Weights of a small GPT-style language model, trained from scratch on English Wikipedia.
Size: 8 layers, width 384, MLP 1536 ReLU.
Architecture: learned positions, tied embeddings.
Training: a variant of Adam for these matrices, 4891 steps.
MLP neurons of a small language model. Each row is named by its layer, matrix (up: input weights) and neuron, and shows model dimensions 128-255. Each number is 50 + 15 x the weight over its row's rms, rounded and kept within 0 to 99.
A block is one neuron, or neurons of one layer that tend to fire together. Before each block is what it responds to, as a language model described it from the Wikipedia text at the highest values.

Description: Single capital letters split off as a word's first piece at line or paragraph starts, after headings, quotes, parentheses or slashes, e.g. M|aurice, D|ecember, C|laudio.
L5.up368:57 42 66 55 68 50 67 90 51 21 21 30 58 48 62 45 51 61 48 36 64 60 63 53 56 44 59 32 18 67 54 41 50 64 42 61 49 53 28 51 58 61 44 20 62 38 53 51 50 32 62 66 32 58 53 56 78 34 41 52 57 41 33 45 67 14 38 52 54 50 47 43 33 72 20 56 36 48 84 45 41 53 40 36 51 62 34 41 16 51 44 50 45 38 62 55 38 61 26 39 40 42 31 59 64 45 59 62 30 75 38 51 41 62 62 25 47 45 35 41 38 36 62 56 39 66 56 71

Description: A standalone F or f token that begins a word split into pieces, often after a space, colon, hyphen or table bar, e.g. f+ranchise, F+ox, pre-f+easibility.
L4.up107:54 47 50 56 26 36 52 62 44 34 56 63 58 58 65 55 59 61 51 38 22 64 64 53 63 36 45 84 49 35 40 38 51 38 52 50 53 27 16 44 78 60 76 52 35 69 49 81 45 33 49 25 50 49 42 31 55 58 41 38 57 45 33 60 59 46 45 80 70 44 46 38 44 59 62 72 49 02 51 54 52 56 46 19 51 43 48 74 40 25 52 62 50 32 28 43 55 24 12 63 64 59 47 45 41 58 29 46 53 48 49 61 59 30 36 54 39 81 23 55 43 33 53 62 40 47 84 52
L4.up167:63 68 75 44 60 58 61 71 49 85 58 48 31 27 49 69 13 59 43 30 28 49 47 48 31 67 54 40 34 72 50 58 43 49 51 83 40 34 37 62 81 36 51 38 43 48 56 58 51 43 50 40 36 42 48 22 58 34 45 52 58 35 54 68 29 46 59 79 62 28 72 61 47 33 59 59 59 42 68 31 28 40 31 28 42 50 38 28 42 52 68 72 36 05 29 61 48 45 30 55 47 60 30 37 90 72 57 46 55 37 69 68 58 52 46 50 21 57 44 30 47 46 56 32 47 48 82 56
L4.up192:48 26 68 29 33 31 57 50 44 62 29 34 55 60 69 38 25 36 61 67 60 50 41 53 44 60 79 34 18 46 60 53 42 37 53 25 48 51 40 71 81 48 45 36 68 39 47 21 36 65 42 48 77 30 35 41 50 24 25 54 71 50 44 38 52 47 59 46 48 42 61 28 44 45 50 46 53 51 72 63 48 22 61 40 36 69 44 45 31 44 67 68 71 30 35 45 45 52 53 73 48 41 39 50 59 62 35 49 39 33 52 56 31 43 37 67 26 60 67 54 46 56 55 54 30 86 66 54
L4.up292:68 48 58 46 60 27 47 74 47 18 51 69 60 30 52 55 63 72 64 67 29 81 45 52 73 39 60 46 31 41 44 42 55 47 41 54 38 71 23 59 54 61 67 50 58 47 53 64 36 45 43 55 38 69 68 25 46 43 43 51 55 69 42 76 60 36 39 51 73 59 33 53 34 57 61 49 60 25 29 61 44 49 30 57 41 31 47 59 39 51 73 65 35 04 89 44 61 29 48 71 41 38 39 57 79 67 48 17 78 45 50 65 59 46 82 69 45 47 35 47 49 54 72 60 38 55 33 38
L4.up1016:63 47 46 45 56 30 54 62 28 57 54 34 55 36 59 25 50 66 60 47 44 39 63 45 55 82 62 62 16 57 64 34 63 56 56 67 60 53 53 28 68 60 37 70 30 67 63 49 50 24 38 62 23 35 43 16 44 22 24 49 69 54 48 43 67 42 75 72 70 59 35 60 43 35 81 54 65 18 66 46 14 55 50 24 28 51 29 25 28 57 85 63 76 59 36 53 50 42 44 58 81 47 70 40 75 71 50 42 39 45 38 68 61 51 57 66 57 36 62 54 38 53 53 47 42 37 91 53
L4.up1150:64 51 39 48 11 25 56 76 55 12 69 53 40 13 66 04 52 57 79 66 35 66 64 70 43 27 48 44 30 34 42 49 56 48 34 45 39 32 00 38 49 76 47 67 60 33 39 47 55 53 77 21 28 61 56 60 57 79 34 43 49 33 32 43 45 56 48 35 64 57 46 49 59 55 47 65 64 30 43 56 59 24 30 46 54 42 44 50 42 45 57 75 52 36 40 57 39 44 33 73 65 56 45 66 84 68 64 06 87 37 62 62 67 24 38 44 34 53 51 58 66 50 39 44 40 52 53 39
L4.up1279:68 56 99 46 57 38 47 70 35 20 48 26 51 54 68 66 56 30 34 63 35 52 78 30 95 56 34 56 38 54 56 39 74 42 75 45 41 25 57 56 53 28 79 68 50 31 64 38 40 40 73 54 53 49 36 67 37 43 47 32 69 35 78 41 53 31 70 55 57 62 60 26 70 69 42 48 53 52 43 51 38 40 32 30 43 71 52 29 50 56 51 10 52 30 26 57 65 62 63 63 68 36 66 50 84 50 66 30 39 63 34 47 46 51 63 25 20 47 62 47 49 44 64 60 45 24 54 59
L4.up1300:53 30 56 28 55 25 28 65 40 20 57 43 50 52 37 56 63 76 72 56 40 34 80 35 47 41 63 52 46 54 56 41 48 38 52 56 58 25 69 52 52 67 64 36 50 28 54 57 34 73 71 54 64 44 39 61 45 45 55 41 57 68 35 33 55 43 31 53 58 30 46 24 55 40 49 50 43 43 40 62 33 37 53 46 47 23 60 32 48 82 69 20 44 58 14 56 77 24 48 45 42 41 30 75 75 74 68 41 53 23 29 64 55 29 36 33 38 62 50 58 49 43 43 43 37 11 44 47

Description: Equals-sign markers in wiki section headings, mostly the closing ones, such as the == after Club career, == Background ==, or ===Fifth round===.
L4.up72:64 28 67 73 34 34 76 38 45 47 40 68 38 32 32 40 17 34 90 31 35 41 48 43 40 84 28 35 49 52 51 33 50 61 40 57 48 70 35 56 45 48 46 14 66 48 45 39 36 55 79 81 37 48 49 22 77 31 55 67 31 41 74 39 49 54 41 68 49 29 26 50 48 59 21 64 51 58 34 31 75 55 66 41 43 64 65 45 60 21 43 84 58 20 49 34 43 42 56 47 21 42 38 25 67 54 39 31 46 53 48 58 56 50 40 69 55 59 41 58 42 49 65 64 47 48 72 46
L4.up158:41 49 42 61 59 69 47 50 37 54 48 72 23 46 52 68 65 73 56 48 61 56 75 55 62 53 70 49 54 41 30 43 53 46 62 47 73 32 42 49 48 54 65 60 49 69 52 69 55 47 56 85 50 34 17 22 46 39 59 77 49 42 48 88 58 28 76 55 35 70 50 49 71 60 45 67 27 31 57 64 62 46 55 38 88 76 52 37 51 50 49 51 81 65 35 78 46 12 68 33 30 50 65 29 42 53 59 63 38 58 42 40 30 45 55 74 57 16 25 36 27 45 43 33 36 40 12 16
L4.up171:32 20 53 65 48 45 59 51 55 49 42 19 25 34 68 34 69 42 48 17 44 62 65 32 45 36 35 47 41 55 47 31 45 47 36 75 55 33 42 69 26 75 62 47 43 20 62 33 57 71 62 51 60 41 31 57 15 69 34 53 57 69 34 71 56 33 54 52 53 50 38 35 45 59 48 36 11 56 35 51 43 28 65 62 79 15 48 56 32 78 56 64 69 48 40 84 55 50 65 39 57 50 68 58 59 49 57 55 43 71 44 52 51 42 45 68 50 51 42 42 53 52 02 42 37 58 50 46
L4.up273:48 26 49 52 35 79 32 53 42 49 62 24 45 50 54 38 41 22 42 48 36 60 59 43 45 71 23 51 46 59 20 56 51 60 44 75 56 36 15 28 37 42 80 26 49 38 58 71 58 81 54 70 60 25 32 48 43 53 76 55 63 67 26 74 54 35 85 64 63 60 35 56 69 65 42 61 02 50 47 54 45 45 59 50 89 70 64 35 48 44 43 74 48 50 66 74 53 47 52 34 30 64 51 22 61 78 66 64 64 40 39 44 43 34 45 46 56 12 39 36 51 35 51 36 31 45 42 33
L4.up434:40 51 54 54 32 75 38 50 49 51 66 37 52 41 50 52 78 32 37 62 27 25 61 51 50 48 16 55 50 30 43 50 54 52 40 54 26 17 55 45 41 59 74 36 99 53 37 28 68 58 62 61 47 33 42 45 45 51 46 41 60 49 48 77 72 60 30 57 32 60 59 75 55 59 30 34 67 50 41 40 42 64 64 40 71 41 45 63 39 53 37 53 81 25 46 46 63 22 42 44 59 48 46 43 33 46 62 53 40 55 49 53 45 35 41 47 55 47 49 31 42 37 75 75 58 34 69 66
L4.up452:40 58 39 45 50 85 68 51 56 47 47 36 36 55 46 61 66 61 17 29 57 68 14 45 52 44 27 44 38 49 27 33 51 65 45 55 45 49 53 60 61 53 74 69 36 44 58 55 53 59 70 48 55 49 28 67 76 63 33 34 60 45 24 50 59 83 80 64 64 94 39 63 67 49 28 26 13 43 32 64 45 44 52 40 53 27 52 79 58 49 54 62 58 59 60 65 54 53 48 51 43 56 56 39 35 54 89 35 48 57 47 24 56 62 38 61 63 30 24 50 59 15 31 50 46 41 52 48
L4.up1489:47 31 81 54 35 54 80 43 67 55 61 26 42 23 50 35 65 55 49 40 64 28 50 30 47 57 44 52 48 62 37 38 79 70 36 38 55 34 31 27 49 43 55 47 53 58 72 61 43 46 56 53 54 71 32 53 32 49 41 65 50 53 54 44 37 45 74 46 57 42 54 75 76 76 65 76 44 27 53 41 39 55 66 30 71 70 46 56 49 37 47 76 39 74 46 59 59 24 47 28 45 40 40 53 85 23 74 69 55 66 61 60 50 67 65 38 65 60 31 27 51 44 68 60 36 33 71 47
L4.up1515:61 42 63 39 28 40 41 35 50 75 38 28 78 26 40 47 70 45 62 42 54 47 53 46 51 61 65 43 50 38 32 44 70 54 61 49 55 05 24 43 39 25 53 49 66 26 51 42 50 64 39 61 59 51 00 43 56 54 43 57 45 54 70 53 44 39 99 42 45 30 53 60 50 42 72 27 42 63 36 68 47 56 64 48 50 35 64 57 42 38 53 64 51 59 60 84 48 69 66 50 38 54 42 55 42 41 67 59 35 41 25 63 36 54 47 68 48 33 72 46 48 22 43 69 43 36 46 30

Description: Equals-sign runs (==, ===, ====) that open or close Wikipedia section headings, as in ==Education==, === Central America ===, ==== Regular season ====.
L2.up35:63 37 41 64 61 48 86 59 63 58 29 66 56 53 53 59 56 46 90 31 28 59 70 15 51 70 59 50 64 45 44 42 53 59 47 87 62 43 71 44 61 35 64 60 50 47 57 60 50 49 64 36 59 26 27 60 64 27 55 45 50 68 82 61 59 64 70 47 59 62 37 55 35 53 46 58 32 65 38 66 49 23 56 51 79 76 29 35 62 46 42 43 91 42 29 65 61 39 58 44 50 49 47 40 67 79 53 58 42 55 33 58 41 50 20 65 53 31 77 53 45 58 19 56 37 33 36 41
L2.up114:37 41 60 67 34 88 39 62 60 52 60 38 26 61 54 45 64 50 44 42 40 50 54 53 55 66 45 43 21 53 47 50 58 41 47 46 62 52 11 58 53 82 87 27 63 46 57 58 38 72 56 73 40 52 45 51 31 75 60 52 47 51 57 52 44 60 63 66 26 58 57 55 57 66 29 47 40 48 55 47 55 65 35 46 42 60 42 48 22 46 36 78 29 46 67 60 49 21 59 19 37 58 63 38 41 68 66 38 57 49 73 34 44 33 48 47 53 40 00 57 36 38 49 65 65 38 63 31
L2.up1123:60 51 65 41 48 54 33 54 68 58 22 41 54 78 45 23 24 17 29 41 63 38 61 45 45 46 55 50 44 43 50 89 77 39 51 74 74 35 43 73 35 65 32 40 82 42 75 36 53 61 83 57 45 62 07 47 33 57 61 25 26 35 67 71 47 47 77 70 53 65 43 50 41 48 65 74 65 65 35 55 25 44 61 46 55 49 55 34 46 73 50 75 53 41 47 81 65 56 75 26 30 42 24 40 32 38 57 46 87 52 57 35 40 59 45 61 52 38 57 48 46 49 49 69 69 43 63 33
L2.up1153:75 52 48 56 53 90 13 71 42 69 44 48 56 46 54 54 47 23 61 41 25 65 45 38 59 46 23 46 45 75 51 71 23 52 76 40 55 36 59 25 75 71 85 52 78 65 23 83 37 38 72 58 73 61 42 41 24 62 52 51 37 69 39 56 41 33 62 48 59 31 43 37 44 44 27 55 14 51 21 75 78 54 45 57 96 46 51 80 67 43 50 58 57 67 35 49 48 51 31 45 60 55 51 13 56 50 69 45 52 44 44 52 31 59 58 74 41 37 42 59 40 62 33 58 37 19 55 39
L2.up1198:62 46 70 65 60 61 15 66 58 40 44 03 39 57 53 24 32 37 20 49 42 46 33 54 43 38 55 41 49 82 53 58 55 34 64 69 69 30 42 53 48 62 64 50 66 38 66 25 68 77 84 64 36 48 37 04 50 45 52 48 61 71 55 92 32 40 72 53 87 49 55 49 48 36 54 72 29 57 34 51 53 48 56 54 73 55 45 61 74 45 37 66 62 29 50 83 41 57 51 25 25 53 36 26 40 42 53 61 43 37 53 70 10 59 33 37 48 31 55 60 40 36 25 37 55 15 53 56
L2.up1390:49 52 49 71 46 73 31 70 53 44 51 44 29 50 29 21 35 59 35 41 63 41 84 47 52 38 53 56 30 72 47 49 41 43 52 40 73 41 16 63 61 57 61 45 76 44 78 32 33 60 70 79 45 47 38 50 64 29 57 44 59 67 69 41 51 42 78 59 61 34 26 57 38 37 54 49 50 66 44 57 56 55 54 67 60 68 32 50 46 53 44 89 59 65 67 66 73 32 61 34 48 60 46 30 72 54 44 49 51 51 61 46 28 59 38 57 61 50 37 58 39 37 19 48 43 33 62 25
L2.up1402:52 12 36 73 69 81 37 31 51 39 52 36 26 49 39 69 59 37 41 39 46 50 37 50 52 61 26 21 29 50 54 41 33 56 47 29 59 32 36 30 36 83 75 48 47 46 57 67 52 55 74 72 71 55 05 59 41 60 58 28 55 39 27 48 67 57 77 56 45 59 60 82 61 65 00 46 43 54 47 66 77 39 48 26 28 65 34 52 57 60 41 84 33 36 65 44 46 36 69 38 61 56 58 44 32 58 59 50 36 43 55 38 63 46 09 44 50 70 20 40 47 44 53 52 39 59 73 46
L2.up1443:56 34 37 55 47 64 52 61 69 30 49 37 56 59 63 47 39 44 51 46 47 56 25 27 27 61 43 53 48 50 61 52 54 40 45 64 66 53 21 30 40 48 77 29 53 42 55 50 70 55 76 25 66 28 16 62 52 34 46 32 64 32 45 46 70 49 60 54 56 56 38 52 50 50 37 52 40 68 53 58 61 37 51 45 86 67 34 26 27 28 42 62 45 71 45 71 57 46 83 47 57 43 30 40 43 58 68 50 63 53 48 56 34 33 60 69 64 44 16 42 45 67 24 51 63 12 37 56

Description: Wikipedia section heading markers (== or ===) at a heading's start or end, and table row edges; also first fragments of split verbs after "to" (maint-, app-, en-).
L5.up102:53 38 54 57 67 41 62 43 55 46 47 38 51 46 63 43 88 50 52 09 22 71 49 81 70 46 61 59 50 55 15 33 51 84 45 33 70 80 53 72 53 46 83 39 71 19 44 63 55 66 59 68 67 40 37 56 31 31 48 51 45 59 39 78 61 60 76 43 61 40 44 61 63 66 51 43 27 59 58 45 49 56 64 50 73 27 23 45 58 65 55 57 68 52 51 44 61 28 66 42 37 56 54 45 67 69 57 20 51 39 20 36 51 49 67 50 56 64 34 65 41 43 27 32 42 58 34 63

Description: The standalone word-start token F or f, split from the rest of the word, as in f|ight, F|alkirk, f|ertile, also if inside specifically.
L5.up1005:65 49 53 79 28 41 82 42 58 33 48 35 48 56 46 22 44 50 48 35 13 64 39 45 61 40 26 66 29 30 45 69 85 45 60 53 73 50 52 29 66 38 85 53 54 54 32 58 27 35 41 31 36 37 50 35 58 55 33 68 70 38 46 56 64 75 70 52 61 24 41 59 67 68 56 46 30 43 71 34 53 50 52 26 43 86 38 20 59 29 52 63 29 61 33 54 61 62 67 56 74 55 72 42 34 65 42 43 60 47 45 57 57 35 43 34 42 61 29 58 33 35 40 37 59 44 73 48

Description: Lone capital-letter pieces beginning headings (==Description, ==Design) or inside caps words (NYPD, UKIP), plus unit tokens km, cm, mi.
L2.up7:39 56 57 45 52 54 25 47 46 59 18 40 59 19 43 38 47 43 84 27 55 27 35 41 39 34 39 61 66 36 56 22 45 54 34 52 93 52 35 49 42 47 51 37 43 53 22 46 36 44 46 53 53 66 23 49 50 27 61 40 51 53 57 74 44 18 87 49 55 55 46 62 61 50 39 66 64 44 68 44 41 47 59 64 52 60 46 17 59 60 67 46 50 83 36 68 50 56 49 67 45 45 42 42 31 57 39 67 24 59 45 94 50 46 52 40 63 54 31 53 44 59 30 69 51 41 34 26
L2.up132:35 36 52 52 54 37 67 08 70 34 43 39 51 41 48 32 63 78 50 52 48 51 11 63 60 37 70 63 29 48 50 63 33 98 40 45 62 49 75 56 42 54 34 47 34 44 36 47 56 90 48 54 54 37 54 54 48 25 54 50 47 90 74 50 53 38 72 66 45 26 42 39 56 55 22 55 27 39 35 31 52 46 40 65 55 42 48 73 40 28 66 09 42 53 57 37 42 46 48 66 24 11 42 41 37 30 41 40 54 75 60 69 59 42 36 37 51 36 61 27 69 51 52 45 06 57 33 27
L2.up815:38 34 41 82 92 34 99 00 49 23 50 45 71 39 58 33 63 28 60 49 18 50 49 30 54 39 77 69 56 44 52 58 51 58 38 26 33 34 62 17 40 76 72 26 53 63 52 43 49 34 59 33 32 42 48 66 61 37 58 32 55 87 28 51 71 39 65 63 58 46 65 46 43 59 31 28 55 14 33 39 53 25 42 31 48 46 53 41 38 31 64 43 33 60 63 60 52 44 48 85 25 45 50 51 45 56 51 61 67 50 62 63 43 56 50 51 51 41 69 57 60 62 46 52 27 53 70 62
L2.up837:27 39 46 53 51 54 62 40 49 48 27 36 69 34 75 51 41 79 67 46 36 22 23 73 51 16 47 65 41 47 54 54 51 61 33 32 55 63 40 64 45 84 49 33 33 89 16 34 34 55 51 75 62 32 36 60 87 46 52 64 43 77 46 53 65 50 79 52 44 44 42 60 51 54 21 36 44 35 39 25 59 37 41 55 69 53 32 74 49 23 46 45 42 43 68 63 76 24 78 80 37 35 43 55 61 37 44 47 46 65 69 39 37 28 43 33 46 56 44 44 31 50 44 78 54 56 34 60
L2.up918:38 36 33 68 51 49 54 67 50 54 35 15 69 41 69 30 47 68 31 36 53 38 47 62 54 32 59 57 42 66 46 65 51 58 26 79 70 36 74 65 54 76 70 49 38 64 27 55 54 54 67 30 60 59 46 58 74 31 62 68 56 46 48 66 59 48 68 61 48 52 65 57 50 51 32 68 57 39 21 30 63 51 47 74 75 55 47 70 60 54 70 36 40 54 44 70 38 52 62 61 49 51 36 47 52 29 59 58 54 54 54 25 40 45 30 47 59 35 29 35 14 36 12 51 43 51 31 71
L2.up993:46 18 32 61 65 62 23 38 76 47 45 26 63 49 62 10 31 46 70 53 43 20 34 32 58 27 41 69 55 59 58 45 35 26 58 49 52 32 49 61 64 60 65 51 56 72 22 44 53 57 79 50 55 44 30 27 57 65 45 46 55 81 56 49 43 69 80 39 68 56 60 59 52 50 12 75 57 39 34 54 38 40 54 55 70 50 43 80 59 44 82 40 62 61 27 77 72 47 63 59 51 45 64 42 33 47 42 44 63 55 55 78 48 65 67 19 55 56 38 56 40 65 55 70 46 38 46 72
L2.up1279:51 52 47 50 37 49 58 63 55 45 39 37 64 59 63 16 67 73 51 24 37 34 44 70 99 43 50 72 58 45 66 38 52 68 56 67 63 29 56 86 66 48 81 71 35 82 58 76 37 51 52 28 54 67 35 57 66 42 47 66 65 71 17 62 49 57 71 46 70 68 47 71 66 43 26 54 57 30 48 55 38 70 47 37 43 49 23 82 27 68 38 47 49 33 31 64 60 53 48 30 68 42 30 37 54 48 66 67 37 84 53 59 48 37 58 62 58 37 66 41 45 65 45 39 57 61 63 74
L2.up1327:28 46 46 57 53 39 34 83 56 60 48 19 31 53 56 50 52 58 26 27 48 45 68 57 46 45 20 69 57 51 51 32 57 71 42 68 64 36 34 58 80 52 42 47 46 46 60 54 45 38 76 40 16 58 49 39 43 42 59 53 64 61 38 45 45 46 43 58 86 32 61 59 98 40 38 58 57 62 44 34 78 32 51 44 37 51 40 81 54 40 51 42 71 61 55 51 68 16 44 37 52 38 31 30 71 38 56 45 54 57 69 61 36 57 57 21 50 59 48 39 27 64 37 58 48 49 71 48

Description: Tokens that are a lone D or d opening a word, often fused with preceding punctuation, such as D|aewoo, D|iscovery, self-d|etermination.
L4.up415:43 25 32 48 41 53 49 51 42 17 54 46 58 56 77 58 21 51 61 14 52 42 51 40 86 44 54 76 51 67 37 37 42 31 72 41 69 37 46 28 33 56 89 55 60 80 44 52 48 70 54 65 54 36 38 62 57 38 40 38 52 55 26 46 57 48 37 49 48 64 53 45 64 67 36 63 43 33 44 76 48 47 35 63 60 55 64 87 51 40 40 57 20 68 63 53 51 46 47 67 54 61 57 58 67 42 47 51 48 75 36 79 57 50 73 43 28 40 36 39 22 33 61 48 51 09 41 43
L4.up498:23 49 50 45 41 51 68 64 63 39 65 36 51 63 47 47 45 33 57 50 47 54 66 27 54 53 59 64 65 50 56 47 45 55 51 61 52 41 71 38 45 38 40 66 21 59 62 51 09 68 68 36 29 49 40 60 40 36 27 58 62 69 35 71 47 38 59 24 69 53 31 37 59 44 53 62 46 69 33 53 36 52 56 49 44 24 39 28 59 43 75 38 54 52 20 51 73 12 74 73 81 39 45 71 56 60 49 31 72 45 35 82 82 60 47 38 32 66 37 51 34 43 47 44 42 54 46 65
L4.up645:61 19 58 43 67 45 85 81 52 59 30 38 55 52 79 41 60 68 36 49 70 61 45 56 86 26 33 50 41 59 18 67 49 45 35 32 44 51 27 32 80 50 37 49 48 81 11 67 39 08 65 56 47 62 55 47 43 34 44 53 67 56 35 66 72 43 64 42 63 80 45 32 39 49 34 60 44 46 52 35 46 51 56 40 77 52 46 73 41 61 60 38 34 48 65 41 63 27 53 60 62 50 38 71 69 54 59 04 42 47 50 35 55 40 64 50 38 20 40 32 29 32 37 33 43 62 68 52
L4.up796:58 69 35 36 33 53 64 51 56 61 41 64 07 60 55 61 76 59 63 50 42 79 46 53 69 39 60 77 57 97 47 52 35 26 76 33 39 47 54 62 35 56 41 42 41 50 59 54 20 57 59 35 10 23 69 37 47 38 29 59 52 70 39 61 42 23 42 40 91 66 58 71 70 54 66 81 37 41 46 30 69 65 42 45 48 51 37 58 78 42 62 49 49 52 51 55 44 27 37 50 28 64 28 65 50 30 48 58 48 63 32 56 55 28 51 40 40 50 75 54 63 46 58 23 35 72 50 27
L4.up1082:65 38 47 50 52 41 59 44 39 50 21 61 53 40 70 13 48 54 80 69 61 43 36 56 75 39 45 84 40 49 49 37 63 45 40 42 45 52 48 64 37 75 64 53 42 80 14 82 46 42 74 72 45 44 51 49 63 26 45 63 63 43 55 52 74 44 67 60 57 65 34 58 64 55 37 44 30 30 34 45 72 53 45 63 63 32 40 52 33 28 57 50 49 63 48 53 70 33 42 62 61 40 50 56 56 34 41 30 24 57 40 66 54 38 81 23 26 48 54 30 48 40 37 66 62 55 45 51
L4.up1268:50 19 35 42 56 29 48 55 41 41 50 39 61 51 64 08 55 69 70 38 48 24 12 56 89 41 53 27 53 56 48 45 32 40 77 59 42 19 42 49 45 62 52 52 44 59 45 39 25 52 60 67 49 42 28 32 53 51 51 58 60 57 21 68 30 36 63 67 82 91 72 57 52 60 52 49 57 27 51 66 45 30 86 27 45 68 48 27 27 37 58 64 62 49 63 62 38 45 31 62 70 54 56 78 87 43 44 42 33 23 44 61 57 37 70 44 46 27 74 25 51 28 47 26 52 47 49 79
L4.up1435:50 36 16 31 75 77 69 50 52 68 20 43 43 67 61 43 62 26 50 41 32 45 49 48 47 44 57 46 51 50 40 54 57 66 50 64 50 37 53 70 44 47 43 64 55 39 41 41 31 52 74 15 31 46 45 65 53 33 43 77 44 86 36 73 36 25 92 28 63 30 64 31 52 58 46 15 20 54 28 35 52 70 33 50 47 33 54 15 48 32 53 40 44 62 72 61 75 64 30 82 55 32 24 57 60 55 38 49 90 63 49 64 66 56 49 20 39 67 26 28 54 39 69 45 47 74 40 69
L4.up1516:43 29 38 48 51 72 52 71 74 69 39 67 61 42 74 19 39 79 99 56 60 65 62 31 41 55 64 34 48 38 45 45 63 50 51 41 46 71 36 53 62 63 62 66 52 52 38 67 39 43 59 68 47 17 61 53 60 22 11 69 63 99 44 44 70 49 64 20 64 84 47 38 35 43 37 45 50 30 17 57 33 10 34 60 46 20 70 67 40 34 87 52 45 58 60 67 61 54 44 60 61 61 42 39 40 57 32 39 17 70 30 60 78 37 71 20 21 50 33 47 57 22 57 45 57 52 30 54

Description: Single-letter word-start tokens, mostly f or p (also F, ch, dist), split off from the rest of a word, as in to f-itness, to f-ight, p-owers, semi-F-inal.
L2.up76:62 46 51 59 66 23 19 68 33 63 50 45 33 34 41 45 50 77 45 33 44 55 64 38 50 56 69 55 35 50 54 82 42 49 66 50 37 66 57 46 96 42 70 45 35 48 29 63 44 43 68 52 84 32 66 63 37 40 36 32 71 66 20 73 21 74 62 63 48 50 74 37 61 31 60 42 34 44 47 60 14 41 37 22 60 52 37 40 45 50 43 67 70 67 50 60 69 30 54 50 66 41 69 49 72 54 32 51 31 45 51 35 49 44 57 35 35 59 40 52 64 55 52 49 46 39 49 62
L2.up183:63 52 42 63 29 34 55 76 83 16 45 51 44 38 61 44 49 73 52 66 08 68 38 76 69 41 39 60 47 36 41 60 42 49 48 74 56 18 45 45 74 50 62 45 36 56 48 65 48 50 51 25 42 63 36 16 76 38 15 61 61 63 23 81 59 28 57 47 99 31 42 65 60 45 60 42 58 23 44 66 80 49 39 42 50 65 27 50 49 56 39 40 44 19 39 45 57 03 33 44 59 62 60 20 44 82 48 46 26 59 57 63 55 51 52 46 56 44 49 60 38 40 39 70 44 60 85 59
L2.up245:59 39 67 60 56 31 49 60 54 48 44 51 51 57 58 12 51 63 61 53 30 39 44 56 52 44 51 38 42 37 41 90 54 47 52 38 35 61 39 54 81 60 75 67 38 54 41 50 45 57 55 31 59 43 50 46 53 38 40 35 52 89 23 52 51 59 65 56 74 47 43 59 50 60 54 57 41 14 48 56 50 60 50 43 59 69 46 34 26 55 43 81 65 61 11 52 68 23 38 85 61 40 59 34 38 64 33 40 55 35 54 28 53 35 65 60 41 59 13 68 49 37 52 29 62 63 63 46
L2.up289:59 70 53 53 32 41 64 76 64 51 44 36 48 52 62 33 46 61 42 50 47 77 22 66 24 41 55 29 35 53 55 81 37 59 36 50 80 36 25 57 67 88 81 52 28 38 65 56 23 36 73 49 63 44 42 23 72 51 37 46 39 71 36 57 18 42 83 68 82 43 55 60 47 42 41 63 51 32 49 52 54 31 38 48 51 54 47 54 49 49 55 43 56 59 46 58 56 42 48 56 35 41 31 32 33 35 54 36 31 34 59 50 51 56 57 42 46 71 18 60 37 42 37 99 56 54 67 26
L2.up779:45 49 49 49 26 53 45 47 26 51 69 58 49 51 52 54 57 40 69 60 00 55 71 49 34 48 47 43 63 49 45 71 35 55 51 77 55 57 46 65 71 63 67 64 54 36 44 44 47 56 40 37 58 53 40 41 40 60 33 64 60 49 20 35 44 56 52 40 59 28 53 39 41 48 31 40 62 39 49 58 53 34 29 61 41 31 34 50 52 35 56 33 29 54 26 51 32 27 30 49 49 45 53 40 74 64 60 62 74 60 52 42 60 50 63 48 58 58 51 51 41 38 50 39 58 25 69 55
L2.up1058:69 66 65 28 12 45 26 58 43 58 68 68 56 68 59 41 69 76 66 48 55 65 53 58 29 43 53 57 32 74 58 70 36 20 62 39 52 86 55 19 95 56 57 71 41 27 53 27 38 66 78 53 45 32 56 48 55 16 17 51 49 48 18 45 39 35 56 50 65 66 52 43 51 45 70 61 48 34 58 71 37 46 43 67 56 49 44 45 29 53 81 77 73 23 47 45 46 32 43 69 43 53 33 64 99 76 54 46 23 31 64 56 30 38 56 39 49 62 54 50 54 39 42 22 55 11 63 49
L2.up1229:49 57 60 64 48 49 33 55 61 22 29 41 48 27 61 31 77 55 42 25 67 45 69 67 64 44 44 50 43 34 65 82 44 48 55 39 29 33 46 56 80 34 47 40 39 54 68 62 49 63 63 73 53 35 70 58 48 33 31 34 62 74 49 48 47 52 53 63 41 57 67 87 54 29 52 75 38 48 30 63 35 42 44 31 62 25 26 41 61 34 48 57 74 38 33 57 40 42 47 63 58 54 32 64 77 55 71 36 57 43 34 92 26 35 43 37 52 44 47 42 52 16 30 30 41 50 69 69
L2.up1447:53 15 55 60 72 30 38 72 64 67 32 45 61 62 45 36 35 67 78 24 64 56 63 70 40 46 62 68 46 29 30 66 45 93 41 27 47 34 34 34 66 56 24 46 68 31 56 45 43 37 51 46 68 69 33 54 45 51 30 63 59 35 32 73 53 55 51 52 65 63 49 49 49 62 47 71 48 47 64 44 62 66 57 47 88 35 51 37 42 61 32 88 54 68 59 55 51 42 53 84 50 67 63 54 73 37 46 30 55 37 46 71 80 20 40 63 45 24 43 57 45 41 56 45 43 87 34 54